config.toml
head_dim = 64
d_mlp = 704
vocab_size = 522
norm = "rmsnorm"
norm_place = "pre"
positions = "rope"
rope_fraction = 1.0
attn_scale = 0.125
tie_embeddings = false
init_std_o = 0.00562
init_std_up = 0.0297
batch_tokens = 131072
seq_len = 768
dataset = "wikipedia_en"
MLP neurons of a small language model. Each row is named by its layer, matrix (gate and up: input weights) and neuron, and shows model dimensions 0-127. Each number is 500 + 25 x the weight over its row's rms, rounded and kept within 0 to 999. Numbers have three digits each. A neuron's up and down rows have the sign that makes its largest values positive.
A block is one neuron, or neurons of one layer that tend to fire together. After each block is what it responds to, as a language model described it from the Wikipedia text at the highest values.

L6.gate77:514507492467457492505492518467514540509491514496505463482479498501505517528534492542527503460434496460487540508488512518465478517471480523483475525511476492515468507509518520495464531480468482547544484503493494521514494497537511539514465542495483476519529512472512488530512485522517499495495510495483480494523479503474544475550499499521445480469459479502507462493479528519514516473489
L6.up77:473494502531513493497499511495434502473500483515475531497460494526493500509475461573514516499515493527495488480544498473499456497456519506453503507520506503521509553525507495506536499479452557494495525476500519496469461513471492514520471496512549502491464497502485484518519488532499487499424505483463500503479490501526524504523469496495524448529496507532510510517466461542475501489485
L6.gate117:494501472475464525504505500508486477517463545523465491513439547486526505464532471450510503486494493538478449476489536457462484517483463497530474472486482532461551519459538500498532465503512505477494502493524509463523521442523541488453503514491535495518479508499506504491507482537476503489509491527509489495483535497532529488512563513500491527522470496499499492508492487489449536465504
L6.up117:501501542497517505510472497564538514520504545492495507542480500524512477480477471504496471474530484504448448494495473471453472496478499508562536465529488532547524525523533515505509517476518527506508488518477505539516497517478502460505525480495541460533515544475492508539486518534466489458459523526511490499490499465485482543512479480494490506509490499507491467498509440487492516506463
L6.gate236:502499493515499502483494463452471484501529523489510545487521508541497500486483525470492472478518492471514511522468514514550493467487500490504527484506498543500523490504470455494499511506496494532506495492494450473494498498497496483515535537544494506517521464494518454500502475498497481488503502500529515495479516456477533485472454492428509495496493536478515479515526542576476466478524
L6.up236:489507498496574532509482474518477503489528580514527486521473542533568470492470531482481510473551484526465472498492525518512463464505442488478509436533472516535508512525474453451543490467463490503464479497513505482507472507487520487483476554508496501492541520519486490531491450493505532469504496494456522510488490512472541506538503487499508487480471501531535510494459495504515505499505
L6.gate276:472477511518473490489492523496526513514482455479532510468465522499520513525537470472515494523554545482517434532492550460500487546537497504529526513533520511489500487474501546533511535471512509507492495445518498504475503493547493490523481500497489472483527483472495489470505507462469489501514481455451476490529527478460540501490493479531484475484497534549500505500506492513490524527486
L6.up276:475492511532487498491487512512482465460478477519522510506483463471489480482488456500531513510468542476530486516482510488501481490558509495467522493520501546471529490511486488473450474487501504488475515478499452501496504504490485499548464496510427494504555519470537533472492483484501534475510489524504428484463485422490572554452495531528493520476463507510498499484447436474459526519485
L6.gate289:479491506476487500540470470533522504475480550534503530513506468490490511494502475474539507455530554514518536526501517496495488479546480483543545536499495548531524500478526476527484521527507505488492512535473515522493523494493502463473511563467472508511478528521472508492491523505492464482508536504495449542499504512499503474464511492470458547512526459482512478550518513513493507493504
L6.up289:486465497524523514474535439508515520469475509536453508528484512499489488467503552533452509524529507513518457527516499474532477494478496492510510475529501457501476510514492467561519483525530538487474504513503475533467530498492479497494469518507537467476509481504463510476482469561485482504547469489446489456530510495540503526515523513518525503507499509457510504517503497502461481478470
L6.gate298:539540480544461534490525498491479508503515543463528517488510512480487517502536491500511467486521505497515509529503506431496513472521429524461482521529494528530504493469516518501513483500521500496504514485499504460505519498490510484516487501509480460512502461524495501477523495475519454489459531477520486500488544458496501470495510477464568501507471475528533483556465499519471503528538
L6.up298:527488515453467513502557543496504552460478492526461507485519513500530532500512493507525545530458474463514491485488499488502480507480499539560499491478475498512530509482538504485512499514542492503471472465506479540507476511500518535498483513497520486465508519480499519470485463483507481516501503493482478487553498538513487507478532476504488530510505477542474525524462498472489534500480
L6.gate329:509499493480504557499523488518462482493497537517485506529523497483460474479519479476509512482480525457496475479493490527523500560478519517498519536501505513553533548548515551551507513494463501488507506475507554512485512500529532499524474485497496468529508498468514436504508500495499491495548468455493503488471503541492486477505501487491497516552546517516508504496515479469460517475506
L6.up329:516504504479579505511507501510517497473502539493484495470504445501501509517500474506492539440524513491528488533482519488466459503487501509511483518509487523549506488494507487502495511464477520471469482498491512521503527501492520499491533476518540490532473488477487522462502499505517544521499490532455491484490496490470511470517529512499502467503510508493523471517530469489514510491506
L6.gate635:513455479500501515520498447547535459466496519468555485516488521506490479463497487542494476492495531507472497462501487527501504510536509527484489487483516491494544468522537505466529478499492500520507478517494475495497476521508478508528487482494494463447432509543493511515486486506520499437490515516486481521501493502502488475506514504487489500456455519492480455500499481468499529509525
L6.up635:499459474493480497543496490530514474521452499505501475493516515497533484493514482591471505517501485543449472521479500501495484510473488485518487526462514526534466515469512523507507503470484498470494497455510480502498477508520527525502498499473499452546491523473483494493492488548509546518483539467520490506465532445523495495488512485510521487496510526489528477472462485513489497457499
Split negation and contrast endings

L10.gate23:499524469499465523498488514469531436490473494472499476493497518494481461502519538517526501506532540483465537537516502507490513519476504514479517456500548499552451519521470499517505525529483479469539515529465517492472482483550466518509501490551488493507511485461489512507500524457506437498480501511466456469498502486520459510479488487521519515471515505501510543520551522514476518500477
L10.up23:482494547505480483502505496521483541518474524508507510515553515455485513492530494486497480493523485510476478491514530497501509468477517498507522510479512468484508530542467515486503512477472491444477513500491529492480526532477478466502465468483497501527481504505524490495536538534571518469485531490512515519484498493508473453535519500517492502503460513453548482511524478469513510503449
L10.gate55:483515508537529484485547512512483487465465504496502495478490487522469491493501473515515520514479559478531549476512503490460474536469497472514528493506500511515507501484462497503534497507486485473495491439503487473468466489527499470500456510518507518512534461556446506476480479534474494477498441513492520525499524507527452558482514500520528521504502482516547512498475544517491483492483
L10.up55:501486526489520430513489487520496491523479534437475474529502559515499478488498528484512522504480474497513508478515476500487471544492468496470544550530490476520518485488476483532502503524520444488547549482517525473500538499531528495526505539509465467475483466520511525498531463507519510500476489511510523527550492517448479566491521499530506532487503488509525520488502513471448480517498
L10.gate71:546501485523478512539502489500555494482495522522490497446510479519508464527552479491513478515507484445459488527515503509495490520527491485517506501527483482511480501497499522441449432550467520453500496476517496493489457500507511510493463449521504520452553527490491517525515527484513517483518468517522518489516494512467505530526505540468532504511544491489441486522508528475485465550500
L10.up71:503509536524483532547438511501496523518507488488518494481482482503471469460492483495542542487498513466504541503537491475484493572541517516488540489459499457526477506488498516523528486499500496488499559496506539472527487519507526504484515492507516510506460461492512489477496520514473495535506443465553519522468503454508502485483498454468514446504511490481483502509525488528476482510531
L10.gate123:483519475493473519518509517504509483552487511470499560482529512534442471513500489510516474542500520521471520490461534509523556554468493473504522486504513504467523492490526511533505496498498514517504470514529512525506502497485464542540480520529489525511526438464503465517507513524503476458503478471509543533488477548476514464488507473515491460537479484448458480466476473493513494550470
L10.up123:449538498478473457564499535466526521500520544536511485452486466482480493468527452470484469513520517509524534494516456485535495533513502526490501516511510507542506501537509490503528510471446506490524494502515509537511484471510474498534498493520487468401490475503535503500484492521491505510477485515521499452516501508570482483491512482479471473492493478459493474498504500489490549493464
L10.gate128:519493500495529503511487532483491512498486508469513522477501477479505480528495507552494488510531509513502523534466504507495571525516481552513550545484534475521546483516482505501485475502514443485466539484515500521501571510493550539532500495526523509476542477492529509532503489466511483478494516458498480567467546447464547525517499490532498473478502466491493474537505522494507475504510
L10.up128:538531509518547487509490529468473492481513513498479472495524499477484525478484516485513518490519485487478498513552475500516544505514435474497480463524508515516569518489502496489547510477527496501505540500490514493465499530493484488525513516435488467473500502495476514499507447520521524472488492481492523510489508474518503467533466514508473501498482509530498490471536489493435527552563
L10.gate496:512452498521440521519493481505497484477471479530486519456478499478483501470514540458515540509542535504531499485445476487489445532498497498507510536523508519476487525483505506534510495484507543506518514484520483520461505503519516537468470509479496499482478489463496528466504492497537527523474500532526466513487468503458450452476536466524540478511471524493508561515531482498500474504482
L10.up496:537486489499466496527534497489491497535549533478516502493530535483446462520474519530490507549444478517481482534510464498478534531503533517529501519490486503565502505534470509505513537522499457439495463464474456465497504486473503482496493453513495480489459473534505520496494527482514470538492523491469497500497479471500456509475499513512506482511531495518478522484506498576520493493508
L10.gate615:532531475532489528508490498496538511476500531500479545509520517480498526541514469481489493539480496501491465514503500488462503504558492522533505485509514499492543522499491502534486537519447532492516521475497535490512505536480464507468525520511471508515497475482515494543511460517514476482499458486484500530475565505516499507476491449513489505471466472485482455500465541565505526517490
L10.up615:478511539463506498522543534498493511491461486452517492478512470538464466496506485484503504516487541510503456474563531517525497530481467481486548468469495462537539515466537479494499483499501494483492525537516509502476464495518545517530431520457509543522465511523488472454513522490525503485512499504496522504469562500508511487504434521494474482490492515490503469504499513545490475525487
L10.gate690:493527502551492553521518459514509473461480489488464517517466485478459463471464496482473513492497513435511482521463486517503508504434518474497503515482517512541475499489477492513490520466481522472497501551515485511512499483474532475532503552479477483528525483490495544476515482509510479493519487522483501534498488512512511511471512509506505546508473489468490501510497489530522540503462
L10.up690:496451519522493513548488531494494488453450515479464490497490544497512512462514465509472482548561507501502494530496505493451465522482478488505505514482533477497522500531551534519551500517466483515486529494469451507438505486493500497488534517522538493512520510479488494538497535523505481482498559469496447531480516521502541483483495533461507542459490482528530476497502507483497491496526
Adverb-completing word pieces

L10.gate146:535486522510476489504478466458497496512477523496482488485439494476531498455550487487548517523517484476513491483525500509504505548449534513489462512502493508486489613473506437516495523524509482471492475555517483483497468481571512523484466475519495487504506481514478524482490522498481496487479497462497485503520523529507468479514514479453495457503517493474515500502481462517505532480509
L10.up146:541525463461505505480506473475535489500510523508459476506511503506526479511448518498499488469442509474487519538534486540524509478476497534515486515520471480460479526478447508513486479510533530510503524562491438490504489519521490520448460492497475485521480525474528497494496509474489504476517520479500486460544450455529511495504496463508486507510511510485520531492548468475484487492499
L10.gate229:512531521549484484516514491495507521522492488479463528507480487540509490514484512488515483527487483516483471479500517525485468483535488500510433544489490454531493495507528512528530502526526499518526515512494432515482511507475435462506489532505523473541489482463509563513474504507496466511550516486494533521491470443476547461524547491470487528481545521487488494523508479510534522504493
L10.up229:502478524523513476511481518497526518498562504515496466511491490517551501512488533516518518480511512482508509526458507480526510506474544463510531489434521548493482513461495519485512474506490488479506498507515539523489525497496507518509495490495516513497491543461445483450505546489515509506472504420520477533495455481500477487503489467498491531557502503468491494490494527461498557454511
L10.gate429:497506478489538522515526501491526520522512506516531456473511521556480481534472460520505538505561538511501524496480497539522483517491551534510496503552494502497503475513499482495516513492509492506515525478434474502505504498489466486522480490519504529471488486542521512466512471524508461472507469496531547543491543493477492503527485492486525514507513512482504540500487538513460478471501
L10.up429:519500518453546501494499505484477482428500546478469516492527521530487532504506502499516536513528505511466463528481500538503488474545504528504504526523498509503506500552468514532490547519515497507498548518513521483489475516476474519502514494509490465487495487489510480507531524484447497483508474480498468459499524497456503465517477475483447525517435521484507426476535468438492520550488
L10.gate511:519480507499442505504522518488493470466488525515443514492502505465503470522494500514502463461484520489513476524525560448501462540486512438506530544508471510476497471444512467464479485517488518491486494534494544441466457520497507481480490510507493477513498505516476511545524553469524510513485486497530505518497473494501443508473456529503502514487487505484459503451476487499509498483487
L10.up511:507506511454524461450502512472494478503505461480537484470502531518461443502493498497541493501510513502486495494489489518511487514504530475494498528532486488433475495504491489477488495474504565496508468521477554503476501467462529522442489522487533494511463500485477526495453488501473495484531510504513500479509474542474479505478512473488514473530535527547523490466486495551501505517507
L10.gate558:492451499464526547487444506539502500496555519512546495502507528477534519472493496479425500504493495506515470559490490530510465515474493528523472484518502473543476508492420522501551518520533514503455521490543469500515476518552496515490513522441508544487525508484476478500527504538464498534482553498431490471460456482472489496542496505519483521507521448516571480492520498500512478478474
L10.up558:509485534500520514539515513524529501510529490442488528490523479467499460481503482498527490511552498508484456525494489473480506525510520497488527485539500467468507490478507445539507501455534466492511497497510482505517504515468507505485468534523533480529519494443461455482545513530518508478491554469500519511471519497502507460501495455474516532493545505481496523482508505510493501481513
L10.gate621:510519515506480509498499487549501511524539507492512491532485527515516471467479523497531520470472501483526522553473459484511529522520532505508501494528511516489513518464530501529477512539553502512493523523486479486494479491511480507510509510477519479508474504540486519540519505534531537497498498532521457473514453486483481542479511549503438525491467532488497504507514444516521484475479
L10.up621:514516511440564458465529540532464509493493518497527471528509528535517526511476549460499490457488476494490524540432491500509495502498496480492447511472515493512478534457528502516492500441495467491551510502560495466481479510506509504510504505436477493475470532518489469525486503510488509492512505539511489509473509481504463510528498507486468517542508492484481468509525470500502496472503
L10.gate627:474490475508456484549490508507509493478478489498506475498523531448490449500507543530518521444512544463504515533463500496492517482481463512503501471517533483528482492525453471496489490485464493480478497521506545483486477528546516545526513549464534505556531513514511510488500533467516527479530551505474506498488508526506524499509525486476519466540487506474508479537522467494484484500522
L10.up627:487481485486443578541475547481489518511492505524481507489486520497507471512524459485494518496485485514475475496512492527485485521474442496517494529467525497495486530479485490487470519518526494478502496526535536464492470485512507500522491505517489510486461504506521498553512484508498564514518503535480525483508479466528484501469511511528463475449505487501518532498554472494484514491493
L10.gate628:537519488473448489527469490512474486458527499530478500528492544486500480505498495507485507479490462468483503535463450485467488511440485516490459498502514477530514479480508544498469506483506496459495501498506530511493508509548456518484479473514472512526532480523536529535516524516480460468479519512508530530486513510503480545483501493484458473538527455520487501507541502502536497514501
L10.up628:537493506501464474508481511552479477515505487524458472493472466487472481505517470485566499493528475478481507519486495517518471512485463493518457540499497489532480525487519524518477492490499436509526475479535499511499483520477531516485526520476518503524479474525533500454492457502529495489529514516506475520525505498514506503516526492528455493441518526474495469518527472525471512502518
Modifier word-final pieces

L6.gate27:537500496494531525502483451502479531493491493464502476500508513520536498527485520467498488507522461478471463461492509504539447491499544524488504521495508516478504519472530493498468524498516483502546469499496519500479491481493498504453530534511453459490503487516512546522456538541453494487482471507496511516512532510497539525502553484480526515480465527490488503484489499516529512492469
L6.up27:488480497495514481508473537502459499498555522500501504484486477511509490465480525508506499453506503521468488497501501525486492474530510520469521517548516501514528426503472506479482513496509474508550480545512462534543499551455496504538470500490501525498500536510514473482514505474505525492495532506494540513478525472483488501491524513468515509523464465477498478499524501521502491517518
L6.gate94:551537546488513489498470534500496536504492484527483504459523520514451510507489435551524487522485474479498520528533500484502451439500520503478449505491511463523501508493522510522485516513527511474475490526476493509493479537484488547459472530510512488504458476531467533463459517480503505474539516490476485515472510507520462501528491482483507474485520521504448438472496489513502526485477
L6.up94:493514493518492505500526494524470525504532514486521471498518494513488517474538483480486450490481483504490502519539514482537545481470480483493546511504494534527525516513499509484500545495524524492469521489505491481481489471478543551482503540538471503461520504504455489534526549515475487489479498562518518503475488489471458471479526486539508498520503517489495523486498470471505502517522
L6.gate104:542492509505499500497458506495524472485508536498503511492513484486537528513523506503459483513499484462540508514508496509498538504466495464513455485499524539515520515462510503554462488492485486442503499516523522523488485501486472488528550536509496487485502504501513529510502516490498526495495483531471497526479530494500476475472480569485476488490496477478483473483486462519490557497457
L6.up104:507536535497506533473446522499489502513522524495556477502509519518496533503522511521514485470461501468499537527468475532515551545479490534529513466470545464465472508501518499453527538483536470521476523521472445424516488475516474480487497524481520465484433514480454524552503486480494474529482491503505502496517514518536475516537528513470480523503464546503471505467466508480532479512475
L6.gate254:495480491500514506482484519486488486482532503472478486472514502480469439477508471573497497517466532441497548537468451480463497490491504484482579499504501524511512510481460460511548495536521462484481478489476493476510537474507538517492481500487506486530515528507497453483505480494471474485513501498531482509497496486525487513535493479481489510511545520488463536498508454480495548555500
L6.up254:536477481506532535534497481508499517510487498503505464493522537451501499474556513469526505513496510474494534459521484541515482505484500518512519501513488473534547485461493491507494513535482498516509502454505514515501515514485530522496480501529497459509514518514483491506536466509513499506463502551501474483484449483517527515503536484462523445516465493496511487506521474453549495511472
L6.gate460:482525516514476501526463510492507495573516444479523476542503522480533520495491514515516516503488479498500558522501455497502526510434494501535507489486499488535504466472502495528496530436467509500497503473499452519521503476461498520559546501483537526489473546479499470505477520520495481501540537495488535545460482453520535486506509432493494534521529474507484493468502530500483517473471
L6.up460:529529492491517566499522530510525538487546495472502505482481502532476488475515474520489483525501549498511528492478523488484453488463508550482499466485549469532534501548534553513476497458564513476492535516503499514511507524525476504550469492532481512493452501544499509461483536537496513494502524514461488477477469462519515520486521497528536514534515515465497514470492519540525456514476
L6.gate482:508549484514524471495461497536516517501489487503493455496474527499524512515496471532464503462528512529489517452498499480496521481489502479472516500508530514483524537510524500518496519484479496493547492489510507476461479530503497488485480477494513487487524524523485513517472479500468493499472476534460469524507526475521512486514507504465571509528510473497518433539512544497463489487527
L6.up482:470502477514534507546497523525476510513532517502491458507453482501479505441529525486541487502498494475508524500507522529504468499469486498499525514498519509488503542517522489538513531451529447503509522527508463514465506497532514440531501501514484504462443517541524460495487474494453445479503459509486471514494503501466526466519528535440534513529478492465468476442547475526504513462462
L6.gate502:512490509491503544486531442522468502529494497483477506518515494523495524544464452476486480482511504497527541487445485500495464494481477535511491492512502542487482506478552489481472520553470541531489506473458506522472492495507545485483538460521489488514557541475493496475548482528483507488471515479481523512459508507509505502503516516496530459497532517500471504495487476498509516505483
L6.up502:491492500517485495512503486500500532522526461517478486492460445499474523490456436451507475471487504496482457505514518479455510488492519473504504493512526557489538479496488508512510502491507501483499472495521496522485498467509500533461513536504524534513499516485448523532499497437524467480483470486491504500481556494501451494494569514490474556501502448518486527468485503515495545494473
L6.gate626:455512480542497511469545486458490475523536513515510447514468464504488547532461478532477507480531534469505523469468508477504498521490532559529571534537517534488473502485488486463531470487526515503485511543521491473535523467531525461509521497468502509488461500475521475499477488489472485500507476507487475504509484539479471511524522462516526522509491536494484514439507506483476492513518
L6.up626:504505489500473470517510524526465522523489511499496486512501468532501497468457488464513525510498523480478489450495491491541516480481479512462503472500550516464511471457511504471463517505522493486480541493524501460523515491515496530498485512449474515489504505530504501500475503558503511465507518472521498533500542490503504472448525482533529564472502526430489497441510454525518455502479
Mid-word vowel fragments

L2.gate547:510498502507481529503509525506490418549488489465505468531531506477525518460505528526557499501484462504424475485476470522539505524487486471506520521494531503468496519472502524445517532489515495545518499512520490525505459518542480535500500503500435481440504505464482477560522517466446524501460501518500494507483529469514500543494495479469532499473532530545478517532488484511530478472477
L2.up547:523464519510500504514557541468505475478543505510477508516472501503537494491489524547502544469494491495431488529488454522522465497497524497494572525492543510485482494502499547478516471481562483519488535516505494514512514533519507502518472514483474502463458506483518508545541526497498500490494538480495496530479522489550534503509528499444518485530532536485504527524513444521527514540506
Mid-word vowel fragments

L2.gate305:509497533482530484488453499542509529504523529501499500478528483518507475465484526543515485532507465490474507511517504495489507485509516507483486483513441552489498506504481497481494497513516512488514506522474503533503545501505524466495447492498489510502533470530526466537472554507492561535499472519504473499458488502492481470458496489486504491505480513487531516480485474509497516545480
L2.up305:518492478503552524541517551505465488549521536503481523483519513507495542499501530496494532510503514484527504455537519496506484498504505509479459475502503480527488500534480535541503501502502471541520484547528453480445511534504516519483529511505465542519534491551504532528555496519478524462492500506477479494505500501507493474518490496490514488513492528457529477492477455484507507495451
Mid-word fragments; his/her

L2.gate127:470494559529451473478546543506523493487525532541471465549457491484520498482462532494507520502494524535502493552483501522469497493480514504500479515561526496496490502469519516445544517484523507545461491517510512498487498539523474496488477530477545556503456480507547476515505496511469470489465502511501502538522513527519501501486461507448486480503511509493507493536517505507474519516488
L2.up127:476491524476533488515492526518484527448528527472515514498487497462491498469507466490486539519555464484517516504477541477508504474486490489519475528486507490478490504512548490500493481517497527530484571496485503496503491541512523456454516531548471508524505516506545494511490525541488521507483536456470516452470530498461475531508499509504515502484498463563519502499507513528538517487521
Pronoun "it" and suffixes

L6.gate7:494457454491462516566484551485543490538477498473509507495542485510520479498522557472504479533509492512501494498525501519489497521474520467517499470517489476506471522496489530542504515529536534527470517484518518504518495461494503494496533479478491456543495502493503515480512466506482525504510526504492500516501507499514466529499469486483516511473496474483507475486496494502513487568474
L6.up7:480483495526486505505550539512496472479485506501534451533470457480535523479530453473471531497477504462504478489511518517514488512441509520503504519495510488479480562536505505524495505536532512513519534508471475511462471503523465441488503486536491520494483461483487452530479555540503511506506482517510491535489481494520494493481499520504503477498528578481492508483512481507551554500527
L6.gate114:509478526501509510495496501480469462480548458532515515500529490477466533514513511498476431497471514471481489530468518529453489469454517505515488543485480522497517540489509509493498502532551491465490515493518505504513517544469517474510505482479490503497501547511453471522485521520522501490424511484514498468524538425518491503479541482464538494520494484460489488470478455503471556496482
L6.up114:498490470478545520469521530491473494532499514554516498490496460495507501550550490497508490528449488477525508502493467501503545446521533488440501548495540476543493519503483515476510516534478520539525506545518492502493517508481565491536538508428530511505488443507506492481525491481480479479476498427503505478517521461506512501492475493522514495497507461513546430476505506521468514473508
L6.gate149:522491513515547474510450509494485486539493504506532479484550518433534499538475537568445460498509502469485451498522481517488503491499515543435515473449535454493495535512503491476482463509519525491513545485496508524509489508441516506533492477501477519503485482497488483521487504496510493511510502497518484493429490479520479490534521520499512464434505507474571488432469514513537503496502
L6.up149:507497518484488507497476538502475484460533433489456501456496506470538458538477515537502458504512523496503503499496526503487469551525502537449494504487508493465483509460542475506497467526518525537525503533463519457491493512451540530520521511481522479454491492484466511504458459484521515488498505478500493520508510478492511509476502525495483562475535498482502492481491480489490483473505
L6.gate155:507517478514554487518473450489508486502486542497477483523482440510523498482540563496490490519505523490494515517513470525524509485539508530504480505498503508493498515515532487527498515467493483483492544502480496509494474513514497526498423450539508529495503519532460510478480508510501524545520474480501522465475492459481472485483546473491465524494507506460471499525543519492470527507502
L6.up155:501509498526517457509467528503502505456431512465439512461452475510472502495468497504468516484538514546522504505498472494504471480517476518484468504477517482546521492467479471486511477445539539533453517503524514531487515490479515489481446515497507479477487543472507531468498516530455491539454526542508526467511475468551483501502552482476482489525489494514496479492513495494523530495522
L6.gate207:512474490486487504510487470527517503495503519487508513517510500505519511539502476472519494529476529541482496512473519531506461505500518504530468485534482535542520516457503503527509534535522490527494509491521483550486475474497536485512501502504500513529498541470523500517507506506503477499507526472518490509474518482540515475465549527538441502480490510512535472485452463494497490520524
L6.up207:523479510507477459478542512457476451529463506478501521520460485549489488543451482478488515489490521529528568527497502537507473565525496507510500498474503504538493449506466491476487490451509503526507492485539454539487438493519476510498499457509519429492505515466474537485485534507496508501499493508502486496518461497465535485453533509507498475511501461516500517556469511527511498457518
L6.gate221:503478517534546511515474534537501481513517520454571497503482476504523483501497506518487524498513476484496492481501496529510472485476493488487514490480509483462440525476494564505525505496501560501485470534492461480490466518461525487545480507480466444507534510543509486491511498490463520479458538472494549476439450491505513509526458512495521514508474521445490507503506477530480561511510
L6.up221:523512479504541474524473504529519563520480481460546528476512503525545514499479514510499528510485506507483488501452536502499535516463516477459485465477529491483526496483496505483530486470484491456485466510494448543489482471480486534500489474521492480494510519530569517501532478444508498486458487477525513491497471441483534487514473509501489512513496541472498496466532513527487519510522
L6.gate541:472479543519475517524469503501469508494471507540453482477503520537510478505515516521519465460499518506473495488507476521510475491505490539539479467535516531511510506484533477512490543514501460512476572522525521499428482516519484506515544473519514461518473548499466529491506490527500441527480519502530487509522489503499500526540531457533513545488488508473517478499501520540507478471485
L6.up541:510480478498478483553472513516489500484465457468513498497487485523472484504487487523520500452519554502499498498513513472555520531499491507506513484491502493516497518521486502510524508431520515512534519511538504518472498535457494477515478509453468496536480492499496539446498467491508480497511474486517492485495506493472532488486551515517475513508564495549492530500466492484501479472479
L6.gate587:482494500499486502547506522521523516492448469499451516502535515510500478517463533511479519520479503520507479502502486508483483489461470526507493522469498495533518545478460509511533499502498494544500467491509478527512495511537478546552482468519467493543473496459546555542545460507482496513513473549512506473464529492474522494472529515488491509505506503505537518523508526524511488504503
L6.up587:464496485525518475497522464557546517490531544475514506498522481529500473525492554515496525537482550562480515474533494514523488506492515486468514536514501482529455477512493532469480516491509475515468547519511559477523504465465486479540507493485475478480551497502538468534508491515544459449496494532486512486485473509496501475469504509462486488468477522512475529493519493443498535480485
Possessive pronoun pieces